{"n_layer": 16, "d_mlp": 576, "vocab_size": 2048, "attn_scale": 0.125, "bias": "all", "init_std_qkv": 0.0342, "lr_head": 0.00539, "decay_shape": "linear", "steps": 14240}
MLP neurons of a small language model. Each row is named by its layer, matrix (up: input weights; down: output weights) and neuron, and shows model dimensions 32-159. Each number is 128 + 32 x the weight over its row's rms, rounded and kept within 0 to 255.
Before each neuron's rows, "fires on" lists the tokens most often at its 100 highest values on Wikipedia text that the model never trained on.

fires on: "g", "n", " me", " Le", "mu"
L11.up381 [106 151 146 160 148 204  96 144  57 143 135  97 171 114 103 170 118 162  73 106 136  95 151 117 169 115 143  47  93 127 135 127  94 147 135 111  81 100  60 119 129 125 139 107 128  95 108  80 123 103 136 196  64 159 176 135  99 144 180 107 125 129 128 149 164 113 161 125 185 134 133 170 116 178  92 181 128 153 111 145 151  98 154  76 159 122 129  94 114  49  82 105 185 118 134  97 131 166 140 187 161 122 144 129 158 222  60  80 189  99 143 143 144  93  86 177 172 111 125 115 120 137 149 128  96 185 120 133]
L11.down381 [107 122 125 151 173  39 162 118 147 157  53 146 115 145 132  87 150 109 126  73 121 198 160  91 150  95 111 143  65  94  64 180 166 145  86  92 102 141 155 156 114 156 174 165  93 191 149 123 109 161 117 120 157 101 116 110 160 162  98 168 134 115 140  76 167 121 198 117  91 125  78 154 120  89 130 157  97  83 117 152 105  74  94 179  71 116 129 100 107 163 151 100 162 158 110 127 158  54 137 129 117 150 117 110 106 137 117 146 137 143 121 152  91 136 113 161 145 151  94 113  94 112  89 101 140  87 108 164]

fires on: " (", " an"
L8.up327 [194 185 181 152 145 173 140 152  65 118 122 131 126 179 171 157 146 140 119 153 107 143 108  95 151 109  91 102 112  79 131 136  90 110 113 136 164 134 122 136  67 129 122 143 172 164 135 128 111  87 130 152 161 152 153 152 134 159 123  75 115  59 117 117 155 114 133  82  70 136  84 160 121 146 167 101 141 135 127 171  42 119 131 100  90 132 111 154 139 101 115  96  80 189 172 108 163 111 120 178 179 112 145 181 163  64 148 152 127 110 117 116 105 106 125 187 125 155  98  83  99 149 125 105 146 121 115  85]
L8.down327 [181 129 119 138 171  84  94  89 136 117  86 159  86 104 247 132 116 133 127 103 106 199 143 121  73 170 160 135 112 135 141  92  77  91 144 142 148 110  83  90 126 119 142 113 132 141 165 108 162  82 104 102 153 130  84 105 105  85 140 142 150  99 163 127 116 132 139 136 114 112 119 144 161 114 143 128 172 129 105  33 174 122 132 138 152 135 110 154 145 129 113 157  89 119 184 134 155 143 128  62 114 125 139 143 100 136 192  74 166  68 153  98  86 105 174 101 131 133  83 111 115 168 146 191 141 119  76  99]

fires on: " comp", "\n", " imp"
L2.up80 [ 92 178 102 163 130 141 106 122  98 121 110 123 127 110 145 158 137 109 107  94 133 126 172 155  98  60  98  82 167 137 117 133  77 139 183  54 133  97 154 104 124 118 144 120 159 163 116  96 111 170 103 115 144 114 101 112 101 150  92 127 207 125 150  89  85  98 211 160 100 108 143 157 144 135 163 108 102 142 101 101 104 105 160 122 182 107 128 114 134 179 104 108 166 157 146 104 171  78 189 183 170 146 139 103 193 195 131 132 103 201 120 148  61 157 127 114 142 155 129 121 160 142 164 149 117 109 140 137]
L2.down80 [ 97 191 188 181  93 100 148 178 151 135  81 128  84 126 128 130 125 139 100 124 134  78 127 136  89 145 129 165 127  85 116 148 103 122 156 139 159  67 132 103 135  69 172 139 145 140 107 143 125 140 120 102 139 120 145 187  90 140  66 130 176 103 123  99 136 184 146 130 122 130  75 153 133 120  68 109  83 109 120 109 168 122 103 128 154 202 165 106  68 162 105 148 122  81 118 173  92 107 137 172 155 163 118 125 138 168 113  91  84  77 109 143  86 141 159 107  63  56 156 116 127 163 104 158 173 136 184 139]

fires on: "y", "an", "ar", "ard", "e", "ric"
L5.up92 [166  78 140 181  94 137 138 135 128 138 123 161 126  88 116  95 130 131 167  92 109 133 178 113 155 180 115 190 160  88 112 120  96  85  97 138  54 128 117 109 147 105 103 105 189 144 166 176 142 130 109 141 165 200 107 123 125 120 103 140 140 109 193 169 109 132  89  89 160  98 125 142 103 136 136 129 130 124 141  78 123 100  78 146  59 138 173 169 178 135 109 166 137 141 139 107 212 113 141 192 104 167 107  99  84 121 106  83  89  87 173  81 165 132 154 229 182 169 144 147  92 120 131 109 133  98 111 151]
L5.down92 [105 104 143 150 186 120 154 152 154 113 115 109 150 128 177 139 118 111 111 122 123 110  83  98 159 117 106 152 116 146 131 125 123 133  84 100  73 138 132 168 174 165 122 125 150 152 146 114  71  81 150 155  67 128 133 118 122  47 154 124  70 180 130 128 113 121 131 147 133 118 138 102 214 105 164 134 120 149 154 113 118 159 122 132 122  56 115 106 126 149 128 186 119 131 202  62 139 120 141  97 113 151  98  64 121 100 161  85 138 147 176  77 147 167 128 133 132 214  79 119 120 166 108  92 143  99  37 134]

fires on: "n", "an", " a", " and", " or", " of"
L4.up196 [100  82 123 128  56 210  73 110 133  98 128 140 181  97  79 100 188 106  86 120 128  99 127 142 170 135 154 191  69 118 184  80 192 153 125 158 125 189  78 113 106 117 176 105  81 187 115 133  95 127 120 123 146 143 118  97 132 147 191  70 160 100 121 161  78  71 136 122 131 106 123 143 117 131 156 171 132 132 100 190 124  84 131  66 178 142 133  85 161 150 135 128 103 167 137 156 100 147 140 110 141 134 119 134 150 121 138 124 136 122 136 177  97 121  79  73  74 132 131 102 177 136 142 155 161  81 133 110]
L4.down196 [102 132  81 177 160 163 120 122 106 149 122 157 111 170  70 120 114 109 177 135  70 112 124 129 105 153 179  85 145 120 143 138 170 179 142 123  68 109 163 137 137 176 114  63 125  86 150  79 129 153 176 122 125 129 171  87  81 129  89  68  69 103 142 137 145 171 194 134 130 170 124 135  90  50 132 128 104  59 224 129 134  99 116 141 137 178 115 192 131 123  92  73 114 174 134 163 145 183 119  95 110 154 139 105 102 122 103 112 117 112 117 121 104 173  67 136 134 165 164 123 158  82 116 125 157 157  83 118]

fires on: "ed", "t", "ted", "w", "red"
L5.up307 [156 137 193 111 116 122 150 133 125 120 165 108 117  74  86 143  97 116 150  64 174 113 102 159 110 147  85 151 141 113 105 150 158 184 111 141 119 165 117 110 120  89 208 129 120  85 182 142 109  89 117 103 154 120 106 148 200 138 135 171 146 143 112 131 131 147 105 173 115 102 129 103 158 152 199 139 114 106 123 150 157 141 125  94  96  79 152 155 131 160 160 100 120  78  11 118 151  86 203  87  77 146 144 131 116 104 155 106 132 134 130 153  86 159 169 135 169 182 156 120 126 133 123 113 100 118 119 139]
L5.down307 [134  86  49 113 167 113 113  87 126 164 111 169 104 131  92 133 203 120 128 152  95 127 173 116 156 176  90 140 207  91  82 177 141 121 146 138 118 119 124 163 130 152 100 127 181 102 129 150 164 126 136 155 151 140 155 172 124  81 161 130 112 150 162 131 123 117 107 101  92 132 114 106 113 156  97  51 154 151 122 172 141 120 105 114  96 130 118 113  76  81 135 132 167 162 110 173  92 106  80 187 167 176  66 179 108 189 117 141 111  76  78 125 103 114 116 122 117 148 116  73 117 137 137 125 125 118 140 121]

fires on: "gi", "ed", "and", "ure", "d", "ant"
L4.up507 [102 162 144 137 151 152 111 138 152  94  98 114 177 194 104 163 111 141  76 142  95 106  99 150 132 101 128  97 135 139 140 149 157 164 173  46 150 134  74 105  81 166 117 148 187 103 148 143  99 154  85 156  86 136 163  75  88  65  99 114  57 120 147  90 134  92 150  79 121  62 145 108 145 184 120  85 139 130 136 140 120 148 122 147 100 125 167 126 140  74 148 165  74  74 161 124 105 129 141 115 171 152 108 126 161 144 138 209 101 168  99 128 110 127 157 202 118  84 126 133  99 124  80 195 164 133 202  97]
L4.down507 [101  79 102  89 125  93 131 156 113 150 153 102 122 113 165 112 179  99 136 100  95 106 125 156 131 187 139 111 152 181 142 221 143 117 126 147 177 138 118 124  74 115 163 185  83 104  68 111 147 127 178  95 152 125  88 158 142 133 119 149  70 114 139 123 156 113 179 103 136  85 115 105 117 131 143 119 137 103 110 198 140 144 133 106  91 122 129  97 148  93 169  64 132 114 125 108 222  73 128 167 200 125 114 123 162 124 137 140 210 125 158 116  98  71 126 116 101 160 169 167 176 121 121 104  86 137 105 128]

fires on: "s", ".", "age", "son"
L2.up324 [ 32 128 190 129 126 120 133 185 157 123 167 198  92 133 100  85 103 142  69 110 172 180 157 106 120 170 130  70 122  86 137  95 126 108 132 122 136 151 124 158 132 197 140 113 146  70 121 135 119 140 143  86 126 170 104 161 100 119 130 119 139 166 139  94  82 120 109  89 122 146 103 161  98 162 141 119  88 114  99 144  81 113 117 149 135 122 140 152 160 160 117  35 150 132 241 150 137 106  87 122 127 121 125 119 156  92 108 160 143  89 177 127 140 112  83 121 168 138 175 146 136 186 127 102 167  96 142 129]
L2.down324 [165 125 161 175 126  61 180 177 150 178 142  75 159 146  95 160 161 121 202 110 114 153  85  67 121 134 145 179 159  83 118 158 107 128 138 175 133 172 108 149 118 102  98  86 124  90 128 140 137 127 134 158 144  87 152 115 146 115 175 110 127 122 138 114  73 154 154 112 127  70 125 129 117  99 150 150 111 157 106 130 107 100 118 108  89  88 127 141  94 119 133 167 193 135 144 128 116  84 141 130 137  34 103 136 124 105  82 176  91 134 184 137 126 191  62 114 129 119 108 153 153 109 100 113 157  53 143 110]

fires on: " and", " other", " |", "ome", " or", " some"
L10.up156 [ 79 121 131  85  84  95 143 147 105 144 125 138 146 177  69 124 106 119 185  69  92 120 134 101 130  86 120 146  98 116 126 123 191 184 147 143 174 122 136 140  85  98 134  94 110 163  84 111 150 113 139 112 150 156 132  76 177 132 150 115 101  40 131 118 103  76 182  69 146 146  91  97 137  97 128 150 152 113 132 149 123 121 195 183  83 165 166 138 105 131 115 122 110 188 147 101 115 195 114 128 147 156 106  95 130 149 128  99 123 124 158 128  93 119 115 169 152 154 138 136 153 168 204 173 177  89 148 191]
L10.down156 [163  95 112 168 149 117 123 160 148 142 155 142 115 154  92 128  44 167 160 131 111  85 129 142 104 125 185  99 162 153 109 139  59  73 102 172  92 154  99 134 120 117  91 116 127  86 136  56 163 125 165  89 127 150  97  72  99 118 125 143 120 116 144  63 141 152 122 181 184 148 169  98 142 115 166  87 106 152 110 144  82 165 125  71 135 131 152 160 118 174  85 151 109 121 118 189 153 130 128 108  78 110 161 160 128 134 152 126 178 199  96 144 154 160 116 135 126 144  74 105  81 131 129 213  84 110 104  72]

fires on: " S", "li", "t", "it", "s"
L9.up150 [ 95 103 109 147 113 104 108  76 153 110  90 163 145 144 115 139 126 149  39 120 127 112  88 170 140 194 105 117  82 154  50 152 141  96 168 174  74 219 168 155 178 163 162 112 167 166 140 142 177 106 165 108 105 160 123 180 132 138 102 151 115 117 144 135 161 174  98  95  92 100 123 135 112 110 121  76 123 104 120 140 119 124 144 181 143 111  91 128 127 124  96 136 102 110 135 149 156 131 147 122  98 125 111 127 169 126  78 127 100  82 140 136 157 138 107 134 179 147  92 126  96  94 200 189 143 119 139 129]
L9.down150 [146 105 176 118 140  85  81 104 155 146 125 154  85 176 153 144 146  93  90 118 148 124 146  94 112  77  83  76 105 145  92 117 138 141 148  76 155 164 163  64 117 152 149 116 123  84 170 202 114 113 122 156 177 138 160 110 139 106 155 129 131  86 135  61 162 106 130 118  73  96 157 139  59 161 117 149  66 110  92 207 182 149 111 127 154 138 114 159 124  88 126 116 164  98 103 226 123 134 148 101 138 170 148 120 119 138 139  65 147  79  92 144  93 103 111 131  87 192  98  76 115 138 122 128 123 152 102 119]

fires on: "s", "ed", "t", "ing"
L4.up59 [130 123 109 129 127  93  77  96 129  99 123 104 172 193  81 100  73 123 127  84 120  83 115 104 160  83 144 120 144  87 110 124 142 140 155  85  78 169  90 148  52  98 176 164 159 126 147 158 116  63  64  97 144 169  87 166 165 117 135 154 146 139 135 180 150 130 140 127 154 118 182 101 164 109 159 135  84 115  84 136 102 144 168  94 133 118 150 157 132 158 144 190 155 151  91 120 163 157 123 120 116 137 113 199 110 102 122 125 166 124  91 117  59  74 129 168 123  75 149  95  69  91 148 151 130 142 160 152]
L4.down59 [148  79  80 140 165 146 169 164 134 161 160  87 141 112 105 139 129  83  88 131 102 111 187  75 115 140 201 114 129 152 179  93 159 105 145  95 177 147 190 114 163 138 118 139 133 103 113 109 114 143 128 178  92 125 144 175  78 125 125  99 118 126 178 116  90 113 128 128 112 115  86 160 167 131 121  59 112 121 115 129  94 117 164 139 153 159 119 145  38 153  72 133 135 131 142 142 131 110 115 104 112  96 108 139 155 116 153 205 149 121 145 122 183  96 135 162 132 168  54 205 161 128 127 124 201 178 136 141]

fires on: "ed", "mb", "d", "tten", "ated"
L13.up258 [149 133 151 122  58 123 121 104 150 151 105 155 117 120  96 164 124 150 135  65 122 165 108 140 101 116 111  84 132 180 166 100 137 178 130 119 186 106  82 111  72 121 124 151 152  79 138 132 112 130 120 149 101 175 128 124 138 194 164 112 144 137 148  94 205 101 122 100 150 117 138 107 110 134 125 117  90 144 159 129 163 183  74 140 140  86 156 115  67  78 107 198  92  72 125  57 131 141 113 150 154 132 171 134 151 155 107 116 145 156  88 143 157 179 160  99 139 142 146 100  84 101 100 101 167 209 133 109]
L13.down258 [ 88 101 106 121 104 151 116 106  85 143 141 121 161 115 113 118 122  94 178  75  99 152 149 206 131 116  95  52 154 133 166 118  94 105 147  93 148 110 174 105 163 110 116 133 163 147  96 114 162 169 143 116 119 147 128 173  98 182 113 160  74 124 155 101 143 145 163 105  97 149 129 133 148  98 152 108 144 156 106  72  92 160 149  99  74 165  79 154 126  81 125 151 161  98 142 118 117 118 126 106 115 128 101 175 149  70 161 143  81 114 126 186 107 109 160 127  67 184 101 130 103 158 126  96 108 122 200 179]

fires on: "un", " name", " War", " commun", " title", " ("
L2.up549 [111 118 173 131 139 124 169 150 113 176 209 147 152  90  94 102  50 115 105 142 121 101 107 124  59  82 108  79 165 121 127 120 136 136 115 102  67 136 118 130  70 135 163 137 147 151 109 139 107 150 118 156 136 121 207 117 123 111 134 190 119 127 105 147 137 121  81  48 126  92  88 158 134 145 168 150 127 142 156 167  98 127 145 122  72 140 106  94 119 111  91 143 143 129 128 162 153  46 131 153 142 144 138 124 161 187 141 185 175 157 142 152  91 146  87 147 149  75  97  95 124 201 144 161 105 122 176 153]
L2.down549 [113 106 132 134 132 134 148 123  98 136 105 157 125 152 127 136  32 114 113  81 122 118 119 164 103 118 103 113 131 106 108 130 143 132 120  70 103 115 202 123 100  97 175 110 130 115 110  73  99 204 139 123 119 117 101 176 116 111 110 187  96 137  94 159 143 171  91  40  99 129 141 151  86 113 143 134 108 119 132 176 109 151 123 167 144  53 183 155  92  46 110 150 141 102 139 114 147 119 202 153 118 125 123 125 100 167 187 164 183 112  69 198 106 105  92 159 106 141 148 138  58 188 126 167 179 166 128  49]

fires on: "ed", "-", "d", " was", " as"
L4.up375 [160 161 152 116 157  74  91  89  93 197  68  89 185 107 153 176 125 136 185 133 135 147 120 126 180 151 101 103 139 105 138 110 134 114 114  89 207 172 110 101  70  86 143 153 138  38 148 139 147 114 104 169 110 142  72 132 172 147 121 134  74  93 188 132 114 128 110 156  63  96 100  84 122 141 125 128 167 165 160 123 130 136 154  99 131  65  78  81  85  67 131 129 102  98  97 115 102 150 124 138 134 176 145 138 133 185 171 110 184 124 106 115  84 147 189 117  99 153 140  70 159  96 127 146 150 180 132  78]
L4.down375 [212  87  96 182 132 125  94 139  90 151 116 121 146 106 101 152  83 153  66 112 119 142  99 155 119 125  71 103 178 167 124  96 149 111  71 102  71  83 226 144 203 132 111 119 109 161 139 126 163  59 156 113 201  77  97 124 103  80  65 133 124 137 136 118 140  67 112 139 141 140  94 163 140 107 131  90 143  81 104 141  75  96 108 180  94 105 141 126  94 154 134 138  76 158 180 146 109 165 134 121 120  72 137 152 102 155 174 105 125 138 108 146 144  84 146 142 155 119 134 151 112 213 171 114 107 136 133 146]

fires on: "y", "an", "le", "ter", "ic", "er"
L4.up493 [174  97 160 150 125 160 113 162 110  83  78 168 146 130 113 143 149 135 124  89  94 115  92 118 192 127 146 137 114 123 131  47 192 129 124 165 110  94 130 135 226 156 123  77 155 137 120 120 148 101  58 131  94 137 136 139 103 159 152 160  99 137  38 134  96  97  47  81  93  51 100 114 132 114 159 192 154  88 130  95 153 118  73 176 114 150 128 141 151  79 169 164 141 140 165 130 127 115 101  91  40 135 134 147 101 144  69 110 141 106 208 131 177 128 125 208 122 160 174 134 105 114 195 156 187  95 166 119]
L4.down493 [161 112 143 120 133 100 149 143 120 132 124 125 130  95 163 107 105 112 212 140  89 165 134 151 191 118 110 113 117 114 148 137 116 115  74 147  94  87 189  69 103 133 158 112  74  86 173 132 148  79 111 152 166  76 106  78 133 137 117 104 159 164 141 102 175 107 151 143  56 190 149 129 142  75 146 137 120 126 160 120 129 109 106 122 124 153 168 111 130 120  73 143 125 112  76 100 199 126 147 155 142 127 119 135 119 185 172 148 121 150 119 137 122  96 114  98 121  99  32 115  96 135 105  76 123 150 113 151]

fires on: "ro", "s", "de", "ing", "re", "ran"
L4.up534 [133 146  91 189 128 152 169  97 102 159 173 166  92 171 103  91 104 154 161  99 119  93 176 153  74 170 142 104 130 117 120 109 131  99 170 176  84 117 168 111 104  90  87 101 106 142 110 180 148  70 167 124 117 166  67 131 150 138 201 122  82  72 181  79  97 145 173 160  85 123 148 157 112 115 113 141 142 123 186 153 146 118  98 172 129 153 103 132 131 169  61  68 124  43 138 152 155 113 109 135  91 124 121 160 115 123  92 112 104 156 202 124 161 117 136  99 149 165  76 117 141  74  84  93 100 165  97  89]
L4.down534 [142 179 142 112 169 179 136  99 105 134 164  82  99  79 124  89 160 108 110 122 126  80 119 161  83 100 148 133 136 110  88 156 146  97  75  94 145 159 115 185 116  62  97 156  82 115 127 154 117 144 154 159 124  95 129 111 169 140 157 126 142 163 173 158 134 125  47 120 142 179 134 130 106  86 172 167 132 111  91  82 182 158  56 124 100 118 144 104 168  90 161 104 123 147 118 145 168 151 177 104 120  91 154  93 136 166 156 164 137 122  83 131 114 100 155 164 132 123 189 134 178 134 146 127 159 105 188  76]

fires on: "t", "l", "ed"
L10.up71 [128  92  90 139 137  91  96  65 111 137 148  95 156 108  88 139  48 136 106 128 163  94 139 153 127 147 126  83 109 188  58 181 136 156 111 105 120 149 133 112 101 145 134 142 123 114 100 152 116  94  74 159  94  93 114 105 162 109 109 117 131 134 140 109  96 158 105 193 122  85  74  94 112 161 143  89 150  57  98 119 118  87 105  90 126  97 126 119 135 131 143 155 110 158 124 195 176 156 122 139 117 198  93 168 119 110  99 154 152 105 131  99 103 125  99 178 106 117 110 136 110 106 116  78  92 158 177 100]
L10.down71 [152  93 153 154  80  87 123 104 151 100 128 119  74 191 131 144 174 147 109 179  82 110 150 101 158  86  87 177 113 122 146 138 124 111 150 106 188 162 141 165  90 133 107  82 122 112 115 180  98 105 151 184  49  79  97 150 111 101 123 174 152 119 171 117 111 126 106  85  94 171 139 165 119 148 180  88 133 113  89 155 146 112  63 154 155 122 119 134 116 121 103 100  95 112 126 169 166  73 126 144 108 165 159 153 128 187 166 108 139  91 136  84 112  78  77 151  93 169 151  90 126 119  74 123  71 172 165 204]

fires on: "ge", "n", "rom", " me", " in"
L2.up224 [113 137 148 163 202 157 128  58 113  65 170 150 105 158 133 107  54 165 108  88 152 115  95 127 102 162  71 141  97 161 166  59 116 138  98  91 107 116 137 136 143 123 109 144 209 144  92  91  58 105 151 152  93 147 143 126 143 164 148 184 164 135 112 102 144 132 132 130 177 157  80 181 132 101  84 109 147  74 106 183 113 125 137 102  99  86  92 139 135  68  96 114  92 192 124  68 166 129 143 169 163 104  90  95 179 158 177 160 150 125 131 125 157 129 112 143 116 172 107 164 116 160 105 132 115 152 132 186]
L2.down224 [113 164 194 190 140 106 121 156 117  62 157  68 114 158  92  78 169 149 129 146 164 176 137 129 130  88  54 108  64  74 189 153  85 158  82 156  88 101 146 163 164 119 136 180  87 162 104 117  97  97 161 125 133  75 124 112 144 134  69 174 148  93  96  94 115 103 114 122 125 104 155 176 108 106 117 103 113 173 124  93 144 110 151 140  98 104 179 126 117 129 130 145 169 101 102 112 143 159 150 137 158 190 140 143 103 163 151 117 122  96 119 181 190 148 131 115 183 129 129  98 132 183 139 150 144 127 118 120]

fires on: "\n", " un", " (", " under", " P"
L2.up45 [119 118 115 153 115 114 153 112  87 152  87 141 133  87 163 189  91 152  96  60 126  67 146 135 189 120  86 131 157 130 115 187  65 102 214 113  89 167  90 128 120  89  81 118 135 126 121  90 116 119 107 113 160 166 117 136 152 129 133 101 182 164 119  68 123 151 147 136  64 100  93 124  94  85 158 174 104 168 140 180 167 139 131 146 110  70 157 159 133  73  97 148 171 146 161 171 148 153 157 104 192 163 171 140 156 150 166 132 134 175 105 122 110 134 201 143 124 160  92 191 125 136 149 188  88  48 118 121]
L2.down45 [125  96 149 108 151 161  57 131  80 120  71 120 175  84 134 101 138 155 174  78 108 124 176 152 109 179 123 130 131 129 109 149 134 104 110 115 112 175 162 149 116  86 132 152 130 137 132 145 113  78 178 132 112 115 142 163 102  94 125  92 171 140 124 137 120 113 147 126  91 116 130 150 129 104 153 138 135 140 111 137  81 164 132 121  92 124  92 134 135 121  98 165 143  88 156 130 127 173 126  98 112 100 162  61 142 135 115 111 171 110  84  88  88 133 138 123 100 128 155  76 174 116 152 211 133 182 119 106]

fires on: "-", " (", "S", "'", " ", " G"
L13.up188 [148 158 161 106 102 164 143 121 125 120 115  98 174 113 187 130 123  96  99 163  85  83 126  93 116  47 161 116 124 106  88 100 130 156 133 106 170 138  86 138 106 115  86 111 181 164 163  94 161 129 106 174 112 176 157 167 117 112 106 103 130 179 216 181 165 147  87 164 130 114 131 131 173 163 110 148 150  94 163 128 101 106 151 130  90 109  77 155 164 117 134 167 111 156 221 109 127 125 115  83 180 131 129 122 107  60 183 126 137  86  93  86 174 118 147 132  95 140 106  80  97 116 139 110 114 166  95 118]
L13.down188 [148 154 122 111 105 127  52 144  76 167 112 151 124 132 202 148 122 165 117  59  99 158 118 121 147 168  88 145 131 112 103 112 133 163 113 112  94 142  65 186 109 195 176 133 133 111  89 123 167  65 105 130 116 114 127 154 148 120 108 146  79  98  91 100 104 119 171 115 124  41 163 146 124  88 137 124 127 135  91  37 121 155  93 107 109  60 163 129  69 171 163 147 112 115 109 153  97 121 122 199  90 149 171 180 102 112 184 123 100 144 167 148 155 146 146 136 102 131 110 165 143 148 133 192 140 141 132 101]

fires on: "li", "t", "k", "ed", "et", " Al"
L9.up435 [ 89  81 126 103 121  62 208 147  99 165 118 121 177  42 152  86 124 179 126 109 165 105 119 206 178 141 129 147 154 111 109 149 135 145 188 112 112 146 146 164 102 140 112 123 174 154 170 117 170 137  48  98 126  85 112  79  67 113 100 112 103 124 117 135 125 102 134 156 138 154 112  99  95 126 150 104 177  87 139 144  79 132 181 157 231  86 162 159 144 124 146 132  76 133 143 138 146 135  80 112 154 134  82 131 129 115 178 173 142  91 156  82 104  94  64  93 149 108 165 151  96 101 117 135 111 132 135 115]
L9.down435 [ 71  94 130  98 123 164 179  71 129  93 149 113 102 188  95 155 101 113  50 167 150 162  64 149 125 204 109 122  94 138  97 181 128 160  97 136 184  89 151 147 104 131 133 151 114 106 143 123 133 154 162 137  89 127 170 118 149 122 129 125 208  73 157 100  50 142 178 153  71 139 118 109 123 125 159 103 103 189 136 100 114 163  66 130 107 158  89 133 160  91 138 106 137 196 104 143 179 115  70 132 123  98 175 133 107 108 175 126 124 155 106 100  73  94 125 160  87 130 100 149 189 125 159 120 142  82 135 133]

fires on: "wi", "ro", "ir", "re", "li", "and"
L10.up89 [115 189 149 111 158 183 120  64  87  93 173 142 177 153 142  98 152 118 144 146 191 164  99 117 110 194 117  84 109 142 163 157 124 116 126 162 148  86 129 162 142 151 123 129 100 152  84 155 128 174  92 163 125 126 107 122 131 169 115 128  98  63 212 110 172 104 170 183 130  92 144 156 106 114 120 150 104  51 156 158 154  53 114 149 139 101  85 111 147  98  92 141 132 151 119  95 134 141 122 199 131  83 150 150 115  85 132 153 134 137 156 135 174 143 143 115 183  99 137 109  74 111 140 101 124 146 131 100]
L10.down89 [ 78  83 162 128  57 113 129 143 173 154 158 132 145 118 102 129 246 161  77 161  99 155 132 147 126  97 148 117  96  76 104 130 171 165 107 144 130 188 113 102 137  66 121 143 136 135 146 144  90 133 157  75 134 114  95 154 121 125 145  38 138  81 194 141 184  90  60 121 138  99 116 111 101 131 167 137  86  69 138 121 144 148 126 105 157  91 117 123 160 133 121 132 132 108 171 133 117  94 174 136 129 157 134  91 168 112  85 154 125 101 155 112 157 150 158 141 136 109 106 134 140 124 138 143 122 111 102 137]

fires on: " (", "/", "-", " \"", "{"
L8.up167 [181 128 104 157 109 190  80 117 104 148  79 135 104 138 136 105 103 154 173  80 165 146  98 124 146 121 131 153 172 130 136 171 118 113 106 121 124  75  76 135  80  99 130 175 120 149 139 181 116 171 125 146 104 131 142 159 187 140 195  58 104  98 124 130  96  78 111 102 104  74 103 121 130 124 136  87 200 162 137 137 126  91 190 110 109  79  68 134 191 102 131 104 114 150 183  87 137  80  96 161 174 161 113 142 132  74 175  52 134 136 107  56 133 162 119 142 176 103 122 123 120 170 108 158 123  99 121 144]
L8.down167 [104 137 113 126  79 141 126 113 116 165 129  91 168 108 197  96 126 127  78 129 130 118  98 109 110 146  66 108  98 142 131 123 121 165 139  68 141 111 172 177 111 169  67  87 197 134 148  89 200 156 157  96 118 166 137 183 117  79 128  94  54 152 153 133 100 138  75 140 138 124  49 139 128 134 119 125 194 108  89 117 142  94 138 177 132  95 119 107 138  64 156  74 153 146 203 107 134 174 118 158 133 126 139 177 124 166 165 133 135 148 145 159 103 187 127 134 167 108  90 163 165 129  98 147 140  86  46 130]

fires on: ",", "man", " can", " organ"
L2.up472 [159  97 118 162 136 159 146 143 106 123 141  89 198 146  63 119 148  92 115 102 152 148 135  88 132  46 131 197  52 114 169 112 148 163 147 123 154 166 161  84 116 110 148  79 136 127 127 144  92 187 116  20  76 102 110 122 113 125 168 151 163 129 117 141 124 118 119 119 153 138 102 116 128 156 135 115 131 169 124 137 179 120 136 106 141 112 106  45 182 127 150 178 143 121 177 165 168  10 139 136 151 145 120 133 120 102 128 113 131  98 158 131 161 108 168 140  67 111 177 141 138 141 130 126  95  96 179 133]
L2.down472 [122 115 109 135 161 128 142 119 124 117 117 112 135  82 205 102 104 159 111 128 130  77  32 135 121 110 147 126 147 161  99 114 120 138 118 144 153 156 169 125 124 200 116 158  82  99 180 121 117  86  96 122 156 111  53 237 106 130 138 109 140  71 121 139  96 171 123 177 111  91 170 117 104 137  85 150 184 171 150 141 120 164 189 124  59 130 109 146 113 182 121  73 169 111  68 152 159  98 116 152  99 116 125 141  87 137 149 101 129 136 124 125 108 107 186 151 104 107 150 153 152 120 108  89 108 164 182 137]

fires on: " Le", "ed", " Ad", "e", " take", "mb"
L13.up193 [116 152 139 114 141 127 169 102 109 136 145 116 166  90 125 161 127 145 171  89  90 143 130 202 140 164 153  74 163  86 116  64 111 159 105 100 123 145  84 101  98 146 161 121 137 125 139 148  74 112 112  97  56 169 111 100 127 119 186 120  73 118 116 125 131 164  73  97 169  96 117 166 160 158  75 110 127  83  77 218 123 185 172  75  94 149  66 154  73 173  99 112  82 124 115  83 151 130 121 154 202  96 143 132 159 136  73 195 135 125 114 195 115 100 144  82  96 182 176 108  85 122 158 141 102 166 119 157]
L13.down193 [103 151 156 108 151 131 149 121  94 152 147 100 130 101 112 123 129  97 163  79 188 185 157 124 104 111 154 118 132  95 129 100 118 100 219 117 129  77 110 183 177  96 134 128 124 118 147 111 100 110 103 161 145 121 108  88 156 116 191  61 115 117 118 108 103 156 138 165 168 121  69 131 128 107 109  76 125 176 129 121 129 141 109 111  94 169 132 107 201 147  61 133 175 127 132 137  51 139 143  65  85 154 170 144  88 121 156 120  99 178  93 181 136 209 121 108  43 143 146 154 130 150 134 117 148 170 105 102]